{"hidden_size": 384, "num_attention_heads": 6, "intermediate_size": 1024, "norm_eps": 1e-05, "rope_theta": 10000.0, "init": "uniform", "init_std_qkv": 0.0316, "init_std_o": 0.0392, "learning_rate": 0.00828, "weight_decay": 0.0, "lr_head": 0.00436, "train_tokens": 265900000, "max_steps": 4133}
MLP neurons of a small language model. Each row is named by its layer, matrix (gate and up: input weights) and neuron, and shows model dimensions 128-255. Each number is 500 + 50 x the weight over its row's rms, rounded and kept within 0 to 999. Numbers have three digits each. A neuron's up and down rows have the sign that makes its largest values positive.
A block is one neuron, or neurons of one layer that tend to fire together. Before each block is what it responds to, as a language model described it from the Wikipedia text at the highest values.

Responds to: Possessive determiners in biographies. Possessives (his, her, their, 's) naming a person's own event or relation, often after after/following/upon: "after her studies", "Short's birth".
L9.gate113:570524561455483602478483452503556573504485507494461567424505512588493417493499523521510485602438569463499549508492464435446539462452492500388493502499489568481459547479434625504465519441545518470498503436463526466476538477445515448538430503434536514575460495543418562480451533519438515533514398617402478568475510434535514511499447417559547540513443537566423472517547517425481533519504
L9.up113:526496530482512653485591493513475435431392449499516465503519536508541462543464442509523515526534515458526457439615516503557545482497503450434378536540498531413393520491506485497473467470571523423428464503500457440441454522520441461502529504466480477512457512552554557516518453559520544496517386500354480524476466472525495471493544528542532508475437473485513502577538556468560546519471
L9.gate194:434502477456473435491528478507504479482511505512418528428570525509374541559587430519552472505544527491464477528546456413535431430601556505416451452501418476508600552494517494449466481403339488399478451468424459562431533499415506469537445479491434512536586548497449536428557489505478551480400447547443433456607542525434439438602452517473443558435374551559568488571506448515431374509402
L9.up194:518568491478457512458584444464496469465509479436479519451522516479495429479537512499459517587521433548577502608493499506415548529503469484456519666529362438575611448511522474463554603604427500625439478537407460658471516489451509498545555546572502539502507449523425583481548497569461463475485414395556507445597491458546535538598466510542473496434475557570499571587446483542453444476512
L9.gate204:539504478526428451612485465524574627543456466581425507507572508576555544531520452547518538549567404501397397502514570497564394445574610510475432491496543570577454464453485560517532556563423608488387503524532514473469566545478409516446510559492503524484465495475580510454428479511495517461486424581384517458511467537435507534438561494496450473513537521492486459511532425499524536522461
L9.up204:472510520440572522554544443575485529495432574456552524505521541512515477438539524437492458452546458475530453494512507494436509485477541436507595635477563497551572587449442534467573475413502530553528526555485492485534498474539533536488561471496462447611474579441458503551442479477507554535512528590433436591534595473494513547553529454514465515462505558467478560512470528535550511503558
L9.gate254:455491518514444447511552460443585518451555448538547484533578514485475410564506529511498524553507526538462478569427493595483506495519521480494439594486350487520478563563449529477573498530551525538515506478505531575507546535494476432538483458517518498528530489440558505458433501477411500469518500483490552488585454440555428515504466455508530512482530564571377459583550549438482418542593
L9.up254:652441438440520520563495556470490522532419483496421587556506506484554496521519554489537515447487470519504545487465478514459473506503449498587425540509359430564517481504638521603566479547465504499522487540432558476343608501603503399512497559431488575489431419482556504430527470504400495496528474546453588470525531482583577491573553506424515543523473507600538468618487500506467478564538
L9.gate655:544411627550541441531497444532444530515409502511520519510492547536548559541587498538531434460514540528531552488491497504443483503555515447527432491526358586522577491615582540503637462536448417460480528495517550459484482485461523477452489473441512488549455532512495562577443413468513521470530487669460481499442540400453502452511515548559500455462406476510528427454509568478485442542567
L9.up655:433524490466489550535513462424542471468531399526464472603385461497523512552464432497438479530513453521525620539549515554569478486573520526592512495474448570532453515489472462554486538490468500501544592492410541564449551491528492515540583486451445442613536467482405515470451468599517470550513514419504382520429485545520422459470575506590488520473515425508433500534581554480597559503514
L9.gate697:514532517507471587450449514480528450457548502557469506528488535396457511512497460481488470603558516462528431591486473423430484488473510627521378503443593549492463522528561551482491505474453403454488576494496516506439539541531464502474525414531472474527492410425528516502518446526449445463592521530522465520504426577485480496506551494481420562474442531533435483479504503501484463497494
L9.up697:457494461558499511480502453567464513554500425597456508468500510499510537550493500547397525527447529387543437497511547468540445401484577574440481496546438527517451591560500485477498533545458527431519550615444482484492520502509539478522492535591523591570509572439487482446512406518497454560535461492532514526562484500519525517506591436514519533528407453431528448460504467584452521575376
L9.gate771:462493459556530560503500564477450577446441550469486496508524528467482528622450518555520423556571483520581469543493583436528568443487529568420402533496445548489507475539550492476510514482537551398549514512483471530467524444545491483397498422541492502569602497469489476557484510482631575457552509513488491495563379429516590549450442562580527501444443532519572422542507596586408493475523
L9.up771:511594454428529545484515518503469431464451479444547496516437545435487506524513461534454464581480435471480486468521468485489474478466527524564450565424442570481475501523582441558488539503474486371492426491396478472485509535529452532479464589515533536482451509494428465525488543480532547429561465447487498510500474548439543435528437454492470486401451453440467509605433417530488576483501
L9.gate931:487454536471552614476409519473383493383512495575485436531456419454501428480508555567489533532358459467541511438518482427524472399519577475572489531450417542530443448394553418461491505499514564533496571449491472637428526456500511470597541490475582491531483551484496564447514428492488552452433466531442444443437541507529564509519666566527499528557537494493448561614528488525527422530452
L9.up931:567513570431437546559465533496528494510537429549490474559626573498514479538403451400572508482570434487520561404520486486529539397512566534589441530381467535521578549613556537503528504523436502430506479448457472564463532520467548506536479519488452456528437443474508569447509430610531558580538516500512503551423501480538494497522462499443460518464446529483511522520530560543518478515402

Responds to: Word or prefix "in". The token in, as a preposition before years or phrases (in 1973, in some cases) and as a word-start (input, insist, inequalities).
L3.gate244:511475525512497596561453441483492435528505509526594510471470536478551515597470570555415515555430418474479552496513536525453495517423518544466487503392489485432473425563465496527416457567428487463513526477546466538447378519476485467532520557403514533566544520488532618462500527458557437523516491516499582523529529524575476443568594540477530510472529507400556537449542544561573426569554
L3.up244:420547507455451597530484411507508504491505410492609541429515557483489547491471556472387516585475440451455550501554546617412453531491499418493480468440484475519475567524456447470487459568422535434580538497554545484503346495587498493492482557468472500564533458469577541478515510467531435421512518498488488475503496543518424403542506535499452486522519535404574482415539540531542483581498

Responds to: Clause-opening back-reference subjects. Pronouns and relatives that open a new clause and refer back to the preceding noun, mostly sentence-initial It, plus which, that, and, he; verbs like was/is often follow.
L7.gate12:496585535498444572459480467494560626480583492522603546488515520573453497431537518509515447411575462474497527478502473582470496507537549469531453488544483489535463536653478395498488428425569518557547492512418521468387452505444414460435579494519441552415506519568432532598607521474513538452479587448440464438502504495450487565417476556463562478479554540535398478449436500618556528516499
L7.up12:512458570581501527541395552552476541604511520500546526524409545503462455482542528462490547382588548485488550488601445484478582535494458355569535520541510504514498503465487458559614484474465449451538476475437554427486598401540454432441486471528490536581533529465544500540556475450470514553539442559492439507447441517524407517423539431629412521512539509551483496461493478547575536524586
L7.gate64:449481532572538539458542565505525420534466488529560548482464474442489451488497644569561551430443494467565501584540548494486469463501381509548424445539486507512481564496563508491558431446577461462524500648476543485510477483485466451412539507462552497584429524542550486504540530535569451458575434394498464414465417572498516435464460489525505511472513476462459478478504517455478441541349
L7.up64:459560544607421535416460532425571485523496417508569539505543528485488564480513471513486522436441499443501591525556456514498546514565536471532518453486395536477506493559493427494577533437571529532554429507464474514535569483516484410481521545427565590499437553529490457478562500452531489546590546524509520494497540549533565413483511522508435434386437582555505456576543515476541482527576
L7.gate502:484567473452558494424460466433497496450544440417581569503497594475559524503480571574499589454535448482437471500506480459505450464409581418541366468548369466536592527549478472533438468587459583507427514474476484580477516565547429559531511530440529478511518532579556456501511498386485569496526449490466498466519400474548512437381545425555476541597482492522563536526459584495488471568503
L7.up502:437449502523548460486515547393564498518532524487506496467490464474474500479505611471484557427496528438586424564489414567430571466440547456384474567545520495566556564504429524508469385434496528568518460491586425500491546461587346531428493517465549524498451519513532494450459547488476550388486526411511489502540474461581495556430445465498362498531577437518523376501474540496496487479497
L7.gate560:471466508500480533507501556544530494448481483545579548518522558579403519457486565493488472502448493512562511581559430454553499546532449555574470446493495432462448521470497521511530450473458569454570396367474555496540561425515429490521505487476535537513544537498541424502451609573524502549456506538476510557430559444389464470458568480453471509472527503549433476506502501514422515534550
L7.up560:536503542535521498508483553488520463527475591596555617493537558539520464553410531509484502433487432473542580528523605483513555573580568569594538393472488561419443364455612485561516316452508497428463498407543513492539485483553399516439512437485431451524508588502570562542486537475533479470516437558567529480548491454448406510454546555557553579544541508408459450469495444548499450566503
L7.gate643:442415491516580461445504457549565490517476466571563493468464484569429529555524494498396507393494450466472506555473463467469473511615465474402554480556520580518578410585398405550436412525501556446495496513500448563568502483409484520540566397539461503416460530505418449494538507535479572424514501424481569399577459451508538460531488423520530497434536482536499620453436545536466499530490
L7.up643:432527555528501543511452493490558601586649478471513485472428547530535480500469551444561510493469403444500485458480505540470586460571487581494385453462468544448499542485484480459562530515521432552503509510563485499476454407535479536491560514473522478470436421540416485531503521434554467409368405485575602468484623488507563379440470475458458455509568465568466452537423511542489455483406
L7.gate807:569460504379479484548475435473531543529499471502483476544527571472595531471501464436521451450504501510522525466527515495517507507473551618468479483458476522540521543508522382593504537539522447491427446496528475475482549496384466495625479453483601593542495481477586582582558486576534514488440411537515455388555669425519530501364516445544511427495473446511456520524556511555435511539519
L7.up807:424437565449524504518426536538468515550538578517481511465519510540439464485416533528588538495506481493534474536541431500503498512426540580497555579486499468535486563428476455527438556469527426491506528440537504529487558526567465512446501483487562528514521500449579415589544584480606485538516479391462501412478548529552525551484635424537459446429519446514473512486492549502507569555559
L7.gate811:488478505553512489504482571481511442477454460420498508528559546419501531623462555445538508484451568445626474610489576584497472490419568532474527558591469515534459509499512540444483484469520478488565539493498484494452421523514443447390448525558527547556539584365524461525533433437488481521507527538506468523417568546450527468494479466501435482467515515496534490486573499489524483510498
L7.up811:492580471423490622477547520499460434440435460466489567540531451532447421455463478537420423494508535417596443539426542468391462486400471507475511569521467496571523595526448474511545596486409472472554439527554462476505523443613517508513512460435487563541538496602497556646558511449542423504501523461456595475501500472555504467501519444490516594484496609479475478512527443570426584461500
L7.gate863:599614438407469540433545485528586498520522489505408561408454476579475455443440545502534475515536596429525439573500502393438526474550472526480491427460524464512493496478559469512469552359561430550431515510453426534500538552556462452512472521632508532563472521520558583428516435511519497589532467484530475467523443542474551529418414378523447506500446478528372572429462503494479492575566
L7.up863:501468462458512502502451532469458556476485458484513504407574427541502466557504560518445517487543535485389416601510388453505483534395455457522532435493546539512560555533595472504567451539447492502608543524445440470485542547580472427548553516509537536458463473528441526478516451502623530496478499493542435500460574499542461440496445488534518405440400471512543494499497486513437455492534

Responds to: Event-locating prepositions. Mostly "in" (also on, of, from) right after an event verb or name in biographical and historical prose, introducing where or when: played in the UEFA, approved in December 2016.
L9.gate17:527337581571401537485403569501520463491527521453582492535530522505550551527466490493546427557504499573509485487491565565549487510509544515642558527452510504467583513548454537511428565589571522452461490456479481502476560418601525516571586477451548522472516517513516454608526488500574523518420492543433528558437460478521492384547495520545527532520510524625472583496541540425487380483449
L9.up17:551670446505510496496498463482418535473470477580421538476549477569544544484551520410560444489516523503441487415508595484507468464441534404455506544431507535534401503508518465562514464422541485493474514497475488507410463512446491519537418469424584554554548513518530513571483505393428550491506476422569537562481508451480515443547522561509469525468561404533537457481495521455470532562544
L9.gate53:484471415552501433452533422499490469510441559573502518582572518493468461525464441497484457575442596512550544514377594478602510509407433403407546530490434509387453578492486549527514539425473488499499559526460474522488458561569470457529472575494559560459495514531527492415460539457513457471480470483522448554458516556549439569471551590442486518534560552607544558534460568492512484499468
L9.up53:533544578439468468575521455568560510510571382399452454543490523567394513493554463450554428601425518421531507507523530430476528493387507593540605431482527449471518545491424490429567561490486488535493506491561500481472493418447467521518502435399528506470559464482543521452590545517522505455640473471411482441458537534366563417510444505570529487370566453440480487505510566489439456537539
L9.gate149:449487433499550518518527578463526451504477564533512603545430412459502509500592445480539519500480477467467431519445491533413511437496505474539523497499476541556464443491511585516456489476548589470468491471530467553525456470635439489396543432564477564497544518472577586455473508384497449500602492446531500499419534541510487562534443483448521520466567542565505441540500607556559426493464
L9.up149:460481425449471547407557512476596558529456515402467393462544619454461520468456519537587387511474580558568490426542361610458474417620477434513478426483563678528470530445595472489506494418436508443455515516540587446490419526567463425460529549481434538476490568506526561484528409518514472493503516488542498512557441523478525560482482541577430506525491449571601475474556579429489564518534
L9.gate152:421543546422432478564442432423494521529486444516498551462579512512449524446521446503435489535426541487424457544578489556506504408439503470531372571479391445484399454533515525509561540460434573541475550513444548535577487498555488471521523459444546428552429410464505554611410467566483516523565547405471460497517506604553454474510413471522499542490476495440478469589518629443495554530466
L9.up152:562522498446535422538485420519525497466545490524585458444582454615514458525491481549532443512539467441490505551461513543481517455446476497426410578455401481416465448525515457520490548595508540578408446538537522466522537457577515402517447470402571446494561478498509498469422482510687489440521491527518533448512484493511381503505389517528549470523532638434567479449541601584495550510514
L9.gate267:553404444496494485522458554468535557434338486451506523527509462533472592490453597506508532571479472476462520585495416526469482411436559499489522475532452515551429436507453671451474524442488543577471521527541476451458514390525427436491582406436460593579449555453499532501461529614534467510548527422551572591439510525483492498556483487456482476537538529508533482586572537536471502485518
L9.up267:528462507522483562435511426554498527516400514498571543437469525511458540445434526521510497532450521492384531560506524500493476462494527509404462507658549444487459547477480576532389596540458464513484508577485518449419478461568513543469504419426389518425595497420517499660481517532502511540551569541612545517486500531485486486493548529472435398471467583539556479479567529478469533600527
L9.gate274:497513530498526540456470448495478528445527417474564582441470509611469460542521565439523492572533562435457506467457508459444502381477465356543487557427493355550527616531539504473420486480565512523593516486387490492509528565501521478483537520481530496486490551448479455482419421546505526448471483593524451534502509470580452485509459498536535549478536520426461488544425588453574529449495
L9.up274:529538448394523511454494508509486501528521565499522476421503469405508537401576526420494451583452521400561593491554554394487554496497493565502548471568478571513531513460426534560506496577527488557466513485525483508472565480549532548567420469622483592539498437523425440476577578434392418513514512454514442494518512519513593512502446507437413484520585506536518501507470598435502438427499
L9.gate740:419469378584459424454499467542490486574527600493548505495521474555432471477490605490520410435460407409465518490498536507505504489411359517470509533461537413508522543488479540552541519416579515543482572526507484472474577537500439580487506497534459504486556453519480505521410487483535490463456492429596445536510552515533543518517412366602495473519517485508533548453513518544525504487434
L9.up740:550392528512468530627466510446460511429567496383405480427474565493483435497479608522531474523519500509533589484513572528464547485486415546422567456493549446547544427501461476533560534518534513449528579556529517583520451496564515593410506425490491450579570466580531475555463447527389487503502468509505479529515505378490543499476495432504485494496433584525550508552535501460545357455464
L9.gate747:528606446551519620596500471439588452470471548479497482456556535465391557519599579503475486473476546451495496427463478442513534529442514504532475493552578616520472538484442434350456414435457613479441557491536499592578473425483427466534564517467435530507504522460558554563482498554500487497587467470542533555529565507476493507470449578545485486491467400546556603565523522443438496468470
L9.up747:538394456547436595478501441500578596474499538443499484519535489499560458515561507537512550550457483508522487481449558492448454468482478425513495493441540521564392497529486501533570482496585470429496557521445497508514510422491520514500466505512473533546464506582535517515568458488530547515515519431434540438534509519560481432490503421479556604450538404484499512509492438486535523534454

Responds to: Clause-opening prepositions. Prepositions such as in, as, to, and on that begin a new phrase right after a verb, comma or noun, e.g. explained in, ", as well as", "According to".
L7.gate205:462459526553484514537451504508470548527423605468513469478449485497399483390493524585465439546539524522521553584547503556540445440547417514440443444515382505553406524485477523477511556478576534435509440529546472426469498424546441502412437623546485439576435502445609447536482538518597507349655450521520495469402488533587470507527495545469531486437461491459411440489464541485529492458470
L7.up205:481584559484508415449530477513434524471400464426593534458547500549561537499428587479504487537517495443536496526504471468496451525426481450562472578531478507369457497562477529380552532525524444510460429489497536527459479509469521465562506457476542499457440526477599584459530575535573501648578508504583532519554536433496465564533519461545531444495498502594552493508431555501482528480533
L7.gate235:504483525408503570414534524412491491564406472465588541466580554475467499548497587561505484514501594538528500484514410450481452519542452553506500533488516543538578502593551563460508564485505500531502477553389556489528475488456493521432506447553541485419469480534512553456565578522630482555504422436485537539474547550529516513521499528496526564486478553482504485518529514488433570470520
L7.up235:567450598475501507453524531504441480562531424551474518467441469502507550515466517536505527427477522547489501495536506527609465489506547470497547465472468517545583433567464472564558478559523513511565484544521524483463540517480486420482605500508524480569531533503467500546568509504554431528517514465597539561521500565464501424565592454454540471521542505512536568494475500466399583524560
L7.gate268:497511542503479521509448503497470491592622456423464542424479537514547495524529572486507466506582558386489484512456612538420464403558501485636476524534616522539547502565496447480511441508459472568564462564463423454404436514508554636531404610438579452526597548450483547482465454437481449570525509524447490560500496471407441523518561372518578452467494467600570521511459577509584484480482
L7.up268:534447486477584534493477533533397543505642494449409498505472531474491526412422497483515523445519533481512471661507499534448481569601439604450483435492443484553467487524542433474541524563519513333580502483442461465476434393622493516506466469436408434559496436484499482546541545483651560540481525574578573485496495514584452519510596474452472517474455459489593471473527557474509445471480
L7.gate275:540543554483594564461411539619590561508564487486541461530522524531514500465418533530456459506496481406417492548529472476585578490433443519486472452459476489442513517587484482538456464455394548508482505593554571533511339464506446476613471581522489565573483495473537510485511463542484456602398486557546482493389532445588389499457436528399508511488432519552434442392548484493487496478489
L7.up275:546441616463599532448542509471548486532563521510464524540498549507566495527432522531411488484571482549584594458542563541466561419541456440459482450458480463527527366540607540521378532560437535482487524539542474543560507517499499388527458534494574491549512494482487537458549488507471554482434478373474405566497552493528511496531473504546469476496452503552534529534543513469571599477465
L7.gate592:424484536602467524565495508528504411470416510453534501478468499426497438473467515536529471427456470484448399568542579490568504516426544483504478526530549511520490555522495461537596519543474560533493440483560564448465549494495451523452482543516497481469496438534592450468543450465488552470465442461530484493488473512595489473469489457572409463575508485375614541547578544427473506449452
L7.up592:595506579542521581467586402471507450499533453500518389480475509460450532484554505556524482429435485526535487527405558531522510499475511482463544517488509433532454525455463447465540491584587540450512497513474516535437475537470392515440488407483526542591501497531558521515441495537484600443496366462534509456420596464520456480413429462514457540450572525513551558484504476416466459415541
L7.gate631:494555428434550594536508479445453508477499553528520426401491422615510450559543600511520534572457534477502414538481514516569433469498557562527538454585420443516559447507487372528562495453413435422417582505525536576462452450535506467496420491569446472555462474550495525466574534419467531543501481445583489555493453491472490653561524472533525473479432390530580521477509553437507536505465
L7.up631:541535461498554472511498462411476520470486459556470458486501528503465522570556503590423488518458504523571601546421594591397429434489502428572463574443439546488552482481485505513502413481341519541472461446393528624491525506498504464537444546441469545529535481490492591432564410595501422468545457532532483519467447496464450428492464442473554530594538474513577481528484559520491527578497
L7.gate640:560584419512526586536485515468455573501464508586433530541587408472545595529526488510555438436448471371559539536548500485394463480489557573511471506493458521421466429519474435527478410497470502531439480531529456492492440541556451407429475431497541489563499471538524527611530457467533491439579511543555465591461394435478485415491504502535563527504482476506448542553452481511517500500511
L7.up640:496463433487632509575538459536458509455516540620471445500576469448493571492469544541565488524464552528569538513582563500483474471549479417611508406551486547422501410474359498598494419505471548546511587531566540543507515577530444471561458508427613513571485530514447487463544508493460498510493498614447538552597462446412497484532469565539568487590489492488459535534449473522515441486497
L7.gate862:571437420444379531464523537509438519457544417563482551478556421557494500502554597416529432541537430465414511517478548463444436549461524595496550514520528427417418436561455509496518450475463495485480585533506509525442540546597460479495564496421474593539546448525543494515539510462531521458472556452553601555578498537547383470437546504495509511392481556501527482470447535502477507438433
L7.up862:553518459554482519526481473551502485450569461552483542553499496478548573478579561500475467532559525523524429441522565545508517502474530462523586520445497541593499411527551388595465508514460371539459583492482512468443495484513546456467478477497549517460489549477435501439563508361459548440534564466486503488464501501482458544539565471564563470598429451595468497469553555458467462417481

Responds to: Clause-opening connectives. Relative pronouns and subordinators opening a clause after a completed noun phrase, such as that, who, which, when, because, before.
L3.gate190:479499507564462624485463455471528501492516444454458571442393495528504533481503464549474600443623440488475391440480447465395443496468510449458479499582465514470456517476401450503569547464516486541522372502466452553471379434561473436440471544507467495519470456513482480538469599526456432493515618413591573552527565519445500475492432419611532496480462553456539516490536540496441390499561
L3.up190:478451465570387486522430484440505565459576505523567481462471602408534472478530531426589554428512450498426517505510493477470609520389414498461528413521502421481460598497478480455603484538548471529527578500499566544536492530550441492461508496526524569423603490486509615559590457449521532427541509353492470461425430504411405438465457490601497491541523539412550509451482568495466468470502

Responds to: Year digits and relative pronouns. Middle digits of years and dates (the 9 in 1989, the 8 in 1852, the 7 in July 27), and relative pronouns who, that or which right after a describing noun phrase.
L9.gate73:539455539455427465557470507567492443542456478519495509520546401366553533528485533496448513577554493485523474557523524514418448551473480521532454439510560460570529435478547426529420535548451542507486526442449465477536491517508523485555561560479534551509482420423428517439517478539457480455453456475491557603578438513466371545449397518473611503392427460516504507567411443532498511484590
L9.up73:440498453538417492500496551538557431532442521569497511456549405406507472553489481510528501500451567560480531492443508518490546484491482501527383511484507399536520507537539534494569515562450478538506555550558417482514501449604484529495574503591572472472629520421525515515497514604457566440423448506516596522593515432504435516529451434487517528389543480556455523502462497458581516472628
L9.gate129:494548536505455497524472575540500534407587465461453570492471518437415538490529496493515456506436454480524509507488601542536489466587472584522443525495575447426519592558501544461501446497515518473458476519474484514495440508537426422496538462480427483536523422556532489484491445460482508471527535433467583443499570434519523509500543495500436470504456487453336472456398454464440502472499
L9.up129:488426422507495529464430431566533457488489554509530456488484537546427603572511461464508590503457548474519506481582464532598545540463455531487509571483477481466412412464482427555493501512568577505566571557501461533587447352478473502352504589540551520528525447546507539494458448612400440439544582600483447421450496555492509474401430519466534556550489449469580521431544498560492528462491
L9.gate257:507555515557502540548380477485474527457612454459587525572572510518531494464512517486517490533461566488505511492509364560444432555575486556561458518523461478414494487492525443590422552541515476562471466519534398483416478515505405453457513454450540520454402598516466546534524436446487494477451563440437541588443501541473536472506463470572451527523512553642504555500644545486473449559502
L9.up257:578436552517512487497393488536483490497556606478578529465516480461598538472496521528489495591551483398373525511592487522451478567504553572461479503462474492528482474505528495515453456552579494461546516500459466565627532468564444518495515430529579488549559595589466490546550526494514470427511520458525514424411536542414435481505433492398443511417507469433519505465486453409483600603478
L9.gate358:457540541516482509648468430477471567399533422551494509547486457583463472559551635499528592525481438400528536454445500522559452523434516422573513468455454447527519514546551377462420494532497473582518548521533576538547516478521477537496499591506493598533567487573589432629451532414455538538505591486529541425412528489498440494548390359525462433545453460510492544471489499618578562509437
L9.up358:521589472511516483472512491472549500433450426498506487524601477521405482485465535530549438473477494476537618477403468445583544470529413460523481577520451433473619450468521531580394504541563595513592569501538445523470432476498428465615495462473508404490568478428537474449470506498596450449536514556483451445570599418553521536512524492498474496469557541486505534513540536543439493589552
L9.gate362:589568512573355465491400469562491472492480420470466471541640504493582498566494548419463430492462454558510548534477531444453490473494490529422561482591494496483531444495429434478506481382476494432421485460517394479483537529475452544548536527489580591426456512523459458482564452437539564523589489376537497511498559535487407518478445483457490456436412427493496469507495503513497542513509
L9.up362:374529501491489584516469572517463592464474503382494393560548563421560560518529582488626603522521489553598482533500536375481427576504430488422501442482484571515446540464575610445515538514506432556519571485519468494511479479463441591563561511535573509526596476511464507444464527529507530533521468440551488455497560575520593531488492554453551652471422450536512560456510564483452536476438
L9.gate626:451545522448525542482465442481568544432450532475495434517450461461416544498379589486491506511534554488497488464499544546457505526473498568455460392449471414459521521419504458473556492464565519600555566497594515532527509542458438486518559504544385537490456423502544451526499456451497491437533458462483445423451477561511527498481566463491591479535555503629530493519522490442461514576454
L9.up626:474531525467504459503446427410492429501490465478540481567510512489519537497450564477503487498534534464542498478484398447601513505569444542453420499535568540555508502465484570505473542492483437617526503559543527501547526477516560571398559502511513529409563477537493595495602467485501569509594558524453518450505503525572436427480533559440490478447488510432541493475594574600530408535501
L9.gate886:513539527441435511519531544444518498423512505516594467478478505418522516427466512503457592454409488515455453497450468474483466455464520458491560555380409470524491523600378464490445375438584490501481548529569534511417507446506426538456421511447522413514438544439467585460495366459554545484413525520472401476467500505519476455500521545449564511441399546529459515520479506612580519549455
L9.up886:464632456466501460392432471512513513509488546490444462420454516435553543505399575444457505459591507481427518474476432460558501589563529526549494580523436372521551533454567508469628482503519496467497547523481454509432515442589452406434451522478446505485504541561480454513490414451543541456517500468557583520436541452458466568568448497475541357534527480506484494470549516439572474561496
L9.gate934:482484440483515459537532505462478549477518549515489578484607443505464545482490564544545477428400573473581512499624517491494508535541432466564416497522465433515521491519570506505518501490430498540516432468491571410498474454588429470477513514534523623488449578542437484507572388583516462484482568542489542560524430469513490438523524513459533390443527473490408486472500508557538477530501
L9.up934:473515526494468384466440602517502564506405538443558494620510532355476505487516528465416553494570416546433500488547530525540482573504421455497441474563505491492467513437451618517476503523444509391488470547570476502614582483508478505489422491505509460477510474470500497631591462536507433470495394480436507428509502610575518474487491451437473508471467428498485466432481524475509560606455